config.yaml
d_model: 192
vocab_size: 4096
norm: "rmsnorm"
attn_scale: 0.177
init: "trunc"
init_std_qkv: 0.0156
optimizer: "muon_variant"
schedule: "wsd"
batch_tokens: 32768
z_loss: 0.0001
steps: 6574
MLP neurons of a small language model. Each row is named by its layer, matrix (gate and up: input weights) and neuron, and shows model dimensions 0-191. Each number is 128 + 24 x the weight over its row's rms, rounded and kept within 0 to 255. Numbers have three digits each. A neuron's up and down rows have the sign that makes its largest values positive.
A block is one neuron, or neurons of one layer that tend to fire together. After each block is what it responds to, as a language model described it from the Wikipedia text at the highest values.

L5.gate8:132159148138111149104134149143126104161127146106112120127106092120159162124158122101116128088110112125106150088078123090196138090143109141142130149133099130134180115115131187161178161155127126150129153126137105124163105085122160103183110157149132151133098100118119085111144134153135110154128129128137088104130104116119103100136121105144113145138135142156125109104146163153127130140114159138164137117170166109138121091069104143154138173132102111133138138127167119096165178121113112147146124127111137150155100143149117177177099118124143090116109119124096129145108091166157135141
L5.up8:127174215130093138146131105121119118119117108130140128134107141115157140157158150098084124143158141128135065134131128096100125152098138135157142093093144142101134120143167107118127162136135154107149188109132084118115121128087153116128129121101146072099140127181125131109130143092094116075130120128082130113138142101102124117134136141144129116171131178138153153133137095101137081108150158111110158121159140101139116134153152130141135135109167123144130173156161184138089136143103088105123108145134122141109126149155118114068102099146139143129134106106153109130109106147109153097
L5.gate415:115112101107135103132162149141157139088146148120160131078111169126155096141133130138133134129114099138144139157131156143145104183194163116109136147122140152139146130114132155139116177128146142121148135138124160129105108107136191156112164102123115120143114114086109092139118125160152143145107084128143149130161105107133085108181079094137131133124143139158097113142133112120112110132117179078107157112108089120115111151173045095140131118124115159129121163090116061112153129107135117141154140112133152120170142121129106105139141144153161091117110125116134129143127155119121105168
L5.up415:137117123143106152135097133132144160133108137137100104125124150115128130103079102186121119109111151141116130113085134143127119127136115139132175130140157151104070142123084148125164154163126164130121127122107164124165105116138119134146132165118128108141114094135147102122133136178176110136086096136177123151130111127135107088147130095123179157166117107144104121175120113157150154112131116142105134150093102116083120160136105125109109151129078167123111128092128095117159100146084108122134112144132150126131151097121202129146087104150129086108147141076108140085080157149148113114
L5.gate525:066140137139102148118122128126146136073128127161128119134131084135142103152149066152121141104090133127139098182144164107181099100148120130118098153155085125073143121108110130143156103131128135099158154141115113158131129096121121140096114124118103145146154154155165138146142111156115182115095104152109144164179098120105105154140158124123149119173178134140117115144132113111098126124142159120118131122122110127117123097124174135123145145078092132094101112093136147109068155154125084112104091125175108138110114131133090138117163123138160106105102130103110131102113128149143112154
L5.up525:132160128111096131150080115123152143112108133095172148163136151177121142144104139145144125101124101120135097105102153123138104111124100143155151144132165095114170099155121088117114117109097119140182137147168142140137149128134097183090144132097087139139100135163155182156161093083115110116119178112123121177168130149125132165111101134128143127173186106095116121111134141126152097126161147130122129147159108113125161083133147181132108158135133151159130140114115097155130106168123114095139159148129112113138120097169162133136117118110136125149110108138131138144147130140098079166
L5.gate543:105146126138142147126183153093134155065148142109119151100103113133160159114132115125135156092126125120121120115143136135136156144138143123138140128147129090151122103122105113133090139122127086173164171132143168128092144129113162130153151108112114131134131115109116173129107141112114153138096161170139164128119085202096132174123139092122163163093120121114137103131113120085152119159095149097190099167142116146071146105130155151099165106156124103106126110148134152131141155116136151131134094115122132112124168095121121150137191086120127118142135132144107175116149170140097127128
L5.up543:124131131134145106145165143139139136098123162154135083132118142079138137135097145093154128139116122109151118184103111124124151099171130123119182167157137112162181135117119108169127120147115178103107142172078144127110142136116160109115109163110127149121133108122107121115147155160131174136121164129138114109152153127139100145143114129114122084159168116133152149162151129109155131148151116148140141175134154118106133098111184146127185100133178118130092114144091163098158174142119144121115107100075142144180151155122141117095095135108146157117149153148122153105140171108133142137
L5.gate574:092108123130145128147151137134119138117137118113096164105127109154120130105138102101096122151145126151111156142083164097080169105125165148159128127116093108088130116148122149134114152159167094135093142167164112163134118143134160145129159104176104126137141180140152131127119127157092157143110101104096156133149069136093147153150143090116203125114140121135125141111079144106127144108147158105097124171145086130143123130161122159135161168142116127150141142115149109099164095104122124153095136123131115121142166164122114157149136110097125170138138109111128143163152129082140092090
L5.up574:126120086140109153105117131103102114114166141150163146129130134091121180114143103149146151107085169108180102127144125116121100116107129098160131128104097141113128157124145123161082125125104077113083136085146155167129128111146075180123082142137151126129130147145128138147141158147109117114142147145139123111147079135121150119144141101108120140163114139117154105142114146118112106118165147098160160108126157109117150160108181187102149142132127113104101134175134145141140121106126148148137111153169205118090115143116115145117165096141108133151141133131150086132150173158138106165
L5.gate589:104125129090155112129128137112141198130143092159140166115120137126136130129141080155133103093126103144111132096131108156139105181121132153155084140097091130138142106148135131151128152179132102148126144180089149181105132110114154141163159089117111166150099132071148123100142140149097091141100155092153147144134150159097101140138127100089116137169124117141120090111139119123116142127147164137101124117114097143126158121140155103131157147142091155060129109141086130105099154114082167137135165141125166133154148157162143167137129111124148138120094113110145151123132113141107120111
L5.up589:135117130123115105105118151159127112139149148147158140100098129117119113160114150174125128117156136142119145122122138112134108135147124099132155154116137099133135121108147117136145139119172113142122203099125110113099178136138167121112162108109142103148152110100136118117125137140075133146134143130111120122153106089160144119146116151096101145110158145142116139152121196088138140133127114120112131136172107126086139115157148156062148124213121080104116137091093080153121128164116126159175119136156102106152164123121112148072159183083103141149141108125137118150087159134120116123
L5.gate734:086112176111124124097113144116113168130100142124138116067090139136165171148128128132172165116115122159152162107129127112137061144134100135133142110119131137078129136164122124091091123114186116126123110167124140118158109069107120091154159119120128113156108080104143172175104105139114102153141139169100097106109114130111124111166119121113148084128148099120114115134120094071129100137089120116124162143151133082081120154157106140101087096117122145118111138142126106154129131138122112142131105102146125106114145128116122155143132122110110114121114112135103148095097116082079142111
L5.up734:158126129080130102178138108155160145139112110145135098117118116116149145140155143143096141099125128139125123075143117103100114111118076132144129100107090096135114129138181151116116110106109115150116161152201101103149175080129166174131127128129141148152134094137098098119111130145123151126106136100164134114124134152157144134152185134159110090136123134110106118101132112079069101102154108145157181139142152119130136134171107115113124141145105106095139120111150168125074111108118137134116106123127171099112158110127089138106099125107139121142083167125110119110135123114182128156
L5.gate746:104136134113116113129100139138167118102138128172127122161126162124106109116159157137105149073100088132161116124138116102132135122155126126159109132148126089094089120087171127127175137089107156093093166106099124137119125135119130152114091086091109131093160156096134132146137109131093125158073104107113149145174151124138132166163136127149112096160108114166117083104103109125122101130151136123105106149139122145119127122067123148082167153118137160105086147118131112138152096110094148089146137082076146128148135116112139131148147182126146126132097123085111132142148100158112119113
L5.up746:118204126154117128140110095128164117118152148160107137164128156147115134133150123144099128194079129155154125135123131135117131103114132099147134157155102163133112145072110097148173134129123147134129125122139114144120131127142155130159136128158066161121138164120138105136124155188109123176068114107104140147125102124196147154119147090133125110119093110171120102143149139160107130099119127161088145158142121106121122160113172127103085100110108136118101123102116130125144087111113121136112135118138162081147149135152093149135101132156179106115104173100141129132146134146104141111
Responds to: Transitive action verbs

L3.gate224:119097102145099099117143112111113149110119107121141111100114140137144164106116166108151106142123084188161105114126148119174144146156147141120135128162129117106120122111149154100127102115118103145134113152152165077121130120090144108082132096130171165142162108124124138109118099103128152158125134119149126153127145148099119149146123138108142154099104110116101107108107091080187127128131144162161175138110113128121131102166144112146148118140099112110155114092093102157072121107119104136163085065122186118164195118133090143118115137143136134143118110110130097141164173142144126143
L3.up224:144123100124111128128113110115110124107157122160109180081136121139154165167135125106142129085131119101095081107142181108116127095121173158121132155091129148125129134100157124118165116152101120156092140160164157097143113111130105092137161105133152096137125143130089151116136088136125121145144163157085145086120161124098137153108182154118122140126112135128133092116153140151195130113126109119106123120100137144110175123087144108132127096126119074139121139130165066123140125128171158117140099096091108146108166107103135125114122142130124117150182173133120149129154129165135091143
L3.gate373:133102137124133118088113099166113099159093136108099172122128107164123128171169120132200091143141123140129125105114164145148158095113158110124137121082134142156147126120144134120109145124105129174151116125119113091109126103143137152048122090114144118136133124151139114130152135150117142123139133102130141125157162152125105162145153153124146095127115118129182129115085134128102099112120145126118153124141125164138122096124165146126095141091137139084156118144092128177063132145137132131110109048142132075098117153109084123122096122146118091125136136156136138116156178149121150110
L3.up373:098069093131125171089102149107116132119103133124166127160108137100103116155093136119130137096123146135158123102159132121112136111135091108134155132127147137133138098133136093141123120089160146146101127112104197130075097120127143143117154078159097158096130116102145121126100125164137132111130085118146150116129124176168126126136139185166151114161114149076123134141084118147174092152149125146078103125135156100110106130153131135138129092164149104150157129090143088100158105113147116139133085127150119115100162173146139131149135096093093157151147123159125121148102130137135150113
Responds to: Partitive "of" after quantities

L2.gate92:103122124123162142126112102144154158130138139091142093107195175122132094084132114135097156155155141158148132157128123113129151125116072137088147147134128100142114106099122094142129144122154117099146154165159098111104125073162142135114088148106119130100085064143144114132151120124101107188098119125111131122115111105135146113179140183138135131140173130115150081126089106081088136072177114092121161134134138099124136126108114100113150138109102147118119147124144123155131147147109124129130099140119143166135117131123114125133117166168179158119130136141146142127153127108142105168
L2.up92:113086149116142104100093159124111114123117130109134114102141107114149127161123140132113144172106117121099150117106142128118150119137065170091138134074075103094087162168140143143064136110148109157138172122137102136111139108121146144118165141140130135142148090116126158169167116099133132196090102169111106153095124140134137120153110129126123134127165138151139113101107171114125124141155101117114166130077134110109121115117108165123140110138109099110091118116147136086139146107119132104120157115129155127105153144096173153111113112123162136120109126164120160081093183090160129121
L2.gate471:140084136144148162102160123126159160106127140109128114101107153138156109123161134107122095154152158153134176181128085119110105152115120171153154121138091106122097123121151146123097154133132122121146172156140076127091123087157127143132174159079115140130123069109112099083180119075106092177153121121129149103126098120142155144130150148125129119120157129126155105126135157109110143103132127127122114152142117133128133150127133134102146136096109150128155141113140151117131143151152119101131156133141201115169093141110136121123093150126136148126081170087144123074152084153130113153
L2.up471:122104125060187139169148133133115123132142139109108103115130123138143112150123145112105163145121168127131112130111106093126115143134133146139150125131070118122123100151132146117110127151121152124138195164142114113091141106153153111141174104080123160133115059126142113148167102074129157192151131105153127126122097159158140126132149161114127144139143115118156116116170134116130131071138146081100108163153114123131139157148103151070131096136085149137125151103138156135139112106135137114121118152157190105137142123090107127111105118101151126131085132104121170117172116129125150150
L2.gate567:152097103138104132091114099136115096138150120137180097147109176118156135119127155124089154083086111105145148108106133160128096135144114153108121113108136107135100142084144123100132113180149098076127137113144115117070118126149142121136147107095132137069128114117192157126153112114101113128123165100120119137138106121140160182173101165123111173120154156115144126137131108121144071105103128108141103102119126127143145169147108118156135117162122118116151154158147121138122149119103087140131151131153147093130075109067150137131107148140150141103095166154108117105147119090147125114
L2.up567:154129125154113163110142133121133135139102108142139142125076160146124113101143145133113159117118122140149176141077153080148124113128122140107157119136136088078107131157113123120094160116082105116167204135231179109128149108131156140104108134102122138091122174162130131126157117133152122155114088129161111103101103153136133142112134161188117142149109105153143149111097130139124115104156155103117147111151126172136148147108147158123153128137127119130114139126131137148172157146122083138139117149114131137113119081103087145108095116135123142136114143166117144132150117081122097124
L2.gate712:145116164146141124142129131148102103099128125105107126126135096102105096148129150122129105151134146092123110150147167100135100155173133166137150129090103147112137156103115130108153085105118109140137158073109114108105106120164149102116136154105116152137138082139137098153123115113080158178133137144155112104121136121118097116130154163135129110142084136104194150108130142113156130102127108083124099134126126141098176161160136111100108133127072102080108151147106127122145103166096147114109109175116142089161135115139133113167099150108101153137112126108167158101149120107200157132
L2.up712:131109180132141135092133111135127175110146149112124138095088104112135153106124120098121159082133126121139121140136138116097106117116120165105128114151139111115147110141132160159133139142132136148131116147136126110108120130149137088116182110102124154172110131101125147130135127139136099101138095148100187164159056159101071068092124117125132132153146125126127125130143128084113137102138104103107080121125139105091123143122110165116117130090148095153142148063180089144113159147147111135098150133104140118151143163130157076111085141155171097121130138128144158113144166111135153168
Responds to: Verb-completing word endings

L2.gate257:121069150126141132091131141104132144117140187098090092103066121123117181151137102151124096140098122142126181105113172141115194125129115140146122161158107137110162121135130126178103134128165157113121105110116160073141114121133167122127128105086125151096133154107099130112157122141134160133134127119118153134139133152179139160146125123130157163129150085160154133121112171109154116100125107127131148123149156128090176120100139129172169138155123090144112128145152081157103124123111100116135118109125149113123154182132094169124112091127129138123112120143125174110139156148126111140
L2.up257:114096112173129112136092114145093138136101189106065108146106131127104117130122090149132091134152135134156134133094121137146148113134117142174107143129092126124134132136165187131143090117124117130138124127091100130057160130117124130116140165117166157146138145101126120186123100132154139144126142111115145140140171133148147160115168096122160115183141108115158123140140144129133124148083120135124147098123144106112134128109136162153112100107196142139146147104077154106102145147140130187112128120160098145143163097141141146132093137086167080158114134102115121136152169115143110133
L2.gate455:120109078140119126155136124164129157112090095094132107088137165149130122143138128153119163112105102131155099153090128131115101132141153137134155083099096155135163148117128130125125103104104133132164141114138127125083106134087104123131154079140072136159114104151153111105119114102117113135103168123163147111164163138102176107134122160112148149123149070105112155134116113120161122120144134108138134164129142162115100127139165124103136087129125181083145127132129119183093112118145131155142125079088144125098196127174130158114112119125112180114165088136133108135133131128144099115
L2.up455:176161110129148108148139145106117162124127117091098156141107097142142122149134150104116132151136073137144083122124128096131115083089123125162133124099132105136147166139098169148136113139165146142145108119084161094053128126141147122126156172115126114112124122103147158143102124121144170147089172174130143096151142146113194141145141147151131144129117150098190134126113130109151083110147117157080120150118191114147123156106108128120131103126150196111132108128122125129137147122154126154141112114118156122121134122178115109158082136132145150142129121153131102151153107158143109095
L2.gate641:141120093091155168123105142143106145119106122099097138098137131153124117107154155119139101114094144130131088108081129095090140151122098163154108150111154110129149173115099145151128084047132126192162048167103152106080125137106141117145124111146147144144167110129136143146117113121119111118125135089130124116116145124095103125146127162117126149079138120123124110109152144178123105168148142114117145112134101131124134113125164146145141113182153099139100102123173123102094120152103136113108081097130143121145160107111116135099132154156132153162173112135119137100123151161113115128
L2.up641:103137139072127095117086157088092112070090155079102123137151136146139151094132126146118152102133122148143077110131122157119153135126112154150099116103100088149135142105134160127169136142135164178153101146107181131133100134141113106133106092151143158108124166156105125154130108136194155112118140161115138134156201164122088137168120129120133159116140098115123107112156122087131115107120120133111159110141112125115135119138119174163123102116139125122146091109170142135090129103138112174127158085117096134092131127111103146082109130126123120156128128113126154131132139162138140090
L2.gate696:162094121147080090168107113112136157140133156126087137143131109147138160172083135138134137143128157106134135093133105128133108143157130089143117152135145118130148121104126159141082097127133126100096095093128114128129094154163114143132147140168149134155142162084101111114119154157160140112141122143178107120111152129129121135129141114092158155162149128130125140135098134116146166161125148115145114113109147118119140142080157132129142141151173130128111118092065118113114150159086088166097110074101108148088132138087103111090110133130184111126165180149176147122128118096115125168
L2.up696:164132121152153131099132148139085147083121140112088122150090123078122106157171132148097118133128125155103155082145149150152113157145088115117121148126108119142149123136122123121136115110127148115110151111162179171065087145136160129101105121129167109131115107119130105124160122149118136167102153172149132111111155155136078121135121111086159130133119156127103122163128127118120115134117135127123163117130155126151125131140139105125138055105160156149102120097160118124093119112150095133123160097110133129146064168091135143135120143128107082109150144171141126123106206172138128096
Responds to: Partitive "of" after quantifiers

L3.gate493:088132122130129119113112137123114107101132131101104111097124122126136078160101137149139155142125137129138149138156112144163086138123117100137113110083085096084154169116129133122093135146109114117129165152128152161120162122158140094161140161124129118154143108130151129092162136123140082163088163128132141099132107106163108102118075115157145156105102132149119128126088173124137070114173128173162142107143100102137120136111141130137101152102131162118109124128161157132138141133161138132108207156131131130137104149078140152148148088120147178105135130106184157140135154173107147149
L3.up493:159115082142151144106100146137122136103131132135136112135130174108164092147122119105109145157096131168132105131141134187120083113068130146153157169131136125175181142126112102158135158157126136162072170139111138129103126161166111131137151119139089154128108097131144105148156127144110149144177129126130178091104097109095097104148122154120160150129147100168114108090114137148111131085106153167131094113098080123106118142119103126117107095131155137171110119106149149119142142116129137164114143188130150095108143094136127115106152144138162137126127114075141137146141144146114117145
L3.gate658:106102107116133121109145185148149136111126135116125099102125178145126103126117124129109093173090133137122118101112097087159097148133127150123143143105115084101140165128140123104123169165106114135124199150145129126091167128147175138143172124110110142144154104112156116097167110143117137166123145143140142088131083139155155162135115111091114147130136110128137103109112151146111083085118159141080104130152080119127124174137139126149127136123138136178108112101172141142132170135141129127136154162154170103115141104081151124158103153119110151139096161063120150112151117122144127111
L3.up658:167115106065129151080139150135124118147106187138110083115123124114140130100088144155162149141130127130140096147098138122134117163159119121125127127083130103114160157129166106121137128146145183115113174118125111143115142125150121173110131105067129116173160079105128098137167174153125082113096112103133095108147144141154137123159099110113132168164171153128112145117139135132081131082130114149118193150129132146131119136122156114148145158149125145163126091111158184113153151125126106091105141113125105158128129091092119118114109138117152111124153164151143134127155145116142128143
Responds to: Main finite verbs

L5.gate52:142097118103125150160107085156105172120183099107109131124138106126159129147139093125094161137129141156177150098117143141119152155096120158097121124134096089114130128128135103144109161077090134120169135136147145113148098073118114096103115161137100140139152114138067133138148123125129140151133182104111212144111132160154123153128165135121126147118125090115162101127121130142172135138147132111129117119124122143082128118146104159128139147119156129140127143135173146106122134161145155100086112121130132095098135163134130137109169133136135126161174067136143090160145141171142151118
L5.up52:099105109109117137142111123138109095134103175144102149164134118091164155168146151146167117099146113138189078102153150124156138124148162109109138098101151112139085140153112132076122116095125114098109123134118159094130126080122110078140108145095144134171116086119094095147146133129137123123109173104111148110133129147112124150168165133147153095112129118106123132132120125094163124161115112103114139150153126117125103153116083119169096153147087163182107124139121102169087096095122132144114139137109169133137105154165118166132137144119173172130141123119085125127139125166141109122
L5.gate93:101151111153142142139132085154116133119132136094070139107089132175148151177103121082117120119122135153130130121130119104092145149117090138163193112109125100171101113150170093136120144131106117131094122151136121128153102108158113138180161170142178157113122170136167133134139120160135138152129174103119111108123125120164131125112159161116147165121180116114117172083102125119156090113116151143095114093113124119147122144141107140145101134124102119158132106089103148155080134130132110086084153161138138136117137107145130083140140148154124109116152153155126145132083131134115168101
L5.up93:137117131119140104123157073169082135130134160140150065138141142132102147145135110118112166123155129139159124099127115112089095133136140137153125103146066121114121150171165151155153152106162088110142172113147138119169122117123129118157115165145150156123136128132154108144159145126109087166110157147116147120158154161125135129144110101130094090099121095120077152099194122106184101107111137141118113097113137106111131130111163118133159172122148073172149123128145112138129103128097109088133153153116110145118156111096110116109150142111119134139137111103099127111080159120118081149
L5.gate176:112080131139089127128134117114106164123089186151121109083104140094090195111162136139135104100097149182164119100082142106094168131119147133139134132105107147143161136091119134096104158117145162130159079137082129146145118135083133115138098141140160132123146135106144139151114154120116099102090137105117146098086141125107101135134133079096135152149134159121196106094148143143153111116145143131127140114104138112094141113122102140150135122144111116113177159134091152137167140130129114129117129152145168096077144144149113153139137137148124147119121105166149104159107126133172126108
L5.up176:052129132121134124155127088157125100100113121146141115137111152146095130118085142155135098141122155117101116119164165121151178160128124093133130138155147091151102098130137106113136099137133042164104144113095144114107121103128153164133138084134120157138132132144134175185150089152123138163146147077144172118125109111126116140129145132099152115082127106134105093123121103143137116145099140160143128111101099159107142107151137122109146142125133089183157157112108100157169104126113125136126135111143174142137145132096161132132150122136117133147132112119128079176102170131140140170
L5.gate234:106152109176157140113161096149175146139104155144164100152129130146149093107109136160139119093126147123105122118138150113137168138108109117120134158131129131130193125146135115138094136166169128138193093155126097139114116098125124136111132208104158156124099133151120111145178144113126153172113140107103122155121126143125090132143110090159175111112123086149155132133176170131145085119140109103117114084176135154136080156104104117100132113146085153146153096124122128162114107135119080119134133117133128173118130127149127146162142122115074095127123112117151127150156123131129122143
L5.up234:164135144119116142174126178131133106088172125078121162113141153080102136196126110111161153118122165082134062172125124143104124147149122122131139096137088137111086131148126158113131156134157138070129149145160168077106154102100112110139144133122182135160094130122133135123161086077164164114121120131120152108129123093108179159158144146128139113108110156139138112161126078136108130095108105131157109140137127114124133123122167130130129115129134154132124143116150095117133102126149114102126151181168131120117142125093136122116090110113094127137109107109134133156114158099139117124
L5.gate655:175096166126125149117123126156134097102154106140143151115169139120114147168125156154131172133100180112125140128163129133151167151101102139071105139104114134117103119108154140140145120094161071126079150169133082163129128144133139090116136153102129128091106101131164124151153082125146136162097137134127104114138094134146114157100102165097153097110115114132162148146099149135134058096130124146148147143095156130152138126134144106072114140120093118123150123132142081147106161144141126122107129143122094149150111153144133133083123089142161135108157115107131140134152116143195128139
L5.up655:145128139169126119148110084132115132100151114102151174098148141121158126172115154100129115145129150090151085115133128110116116110118108147109144134123092137117161148091148145137165135079104091139124141159111110120111160089100188098182108122107134145108124172126141152122101097138148163136113155136117108138160090103112161142093098154140137164116101065110157131127114115110150114122137135145095122122098145122162139140150170155070141135145133149163103163164113167158095083126125132099166122117115164132098160162119136120111140102099125153133121089125143147150139135131155115179
L5.gate668:152116141129122108134143107144073127130154157103094129121182135094140133168087130159123125163126143083091120156154112102079103124101115107147151133137088143137132122135155105137133117109127113130095108150117128126124110104135105133113132105113106179128136182151120146092117159166112127158120147151136190076118180132131177142140140149117138109120089126126121103106086111108109111096161115092142139138100093158112122107120104172117128156119105135108097117078114099150104141100119120161097155120144152174138155072099133109157122104137143140174147099125111163136130153097160136152
L5.up668:111120134180146063141158121099122111115143135109114117131123123122127142120134125105116143143148106101099096074140130107123106115150100125152117082095117125144134114138112095146144120109157165109147164103101115114146141116152140116097114117128137150126118083135113149127136184146103124140101170156112165085131152148143113103130142147149147152113122135050054096125114165095122165134128125111122137117115152193085125093168131140170129126134101100160119136080114121118177137112112126124116121162162168125135159130092086101088135099117144140125158096144134137091117140095139123130
L5.gate685:129139133087113120116131121121152171160123125135161135116121128114162119118160126152134174096107128119135141099120133079120106137112080063144114131131139117188111123119134092127139186114124096159127121104141134160163094080097127111120118090187169142130144110168108155160130108123163143171095146144135154137169113155136114173142170078135178141133125147089111141123068079132142126114136093114126128122093164142140125108121102132122096138117123125119137121115109100089143093126131181105127123140124159079168112101137126149116106139132133128134171123170135123133131155110114108126
L5.up685:077145093142166133138139145155106117080115143135122166143136104137103122097112110153114136134127123101145115133125118070110111104147169105114142121170149119080080123146173079085132168107143139148144132157168139158139124118133153145151148120169116156143157127140096148169151133169133131135142127123159151127101125136124097120157102139107174146151199149123058160112132149135124111122107094136121133124102112157146101133129090119128117144124153133144175110110117118127080111124110130132120117130182180116132081096113123147101127114133113097155166089135131149155154110139112144094
L5.gate705:103129100139116134155118149168110109120133161134121108139073132158128112143122103113095133143090083126135172131120122093131121142136100119175117101129129139113109119133147173092109149131127140096148055184146096138118129136147114097144162131126129176114182147121133116143130158077150137147133126081076094118129150193107121160143139134134089124142136164143124142104124128111091151097162116155107106132136117138142090130168117135096141197116124124135149116103092085155097137145144126113125107125108151134165160143125114121115135151125120151131130109105090123112105082122125060132
L5.up705:149120151128128084112124091128161115155123138116174112147152047147078126159126124168158079125143124135132127109149165155089143160123126137129174157111105098071121116135118127127158119130101077131107137131097114129151145143174144103114122102134138119166099111169110171126118128128122111166118137140105146104083093161132094106179132138128161131140108132142111128135102117068136122129130160126129132145105138151156161149048125129137103121117113117142153124112132089132118113126097128101113144116089156112073151134101120117092158090163168160133123116121128119122113140105116145111
Responds to: Partitive "of" after one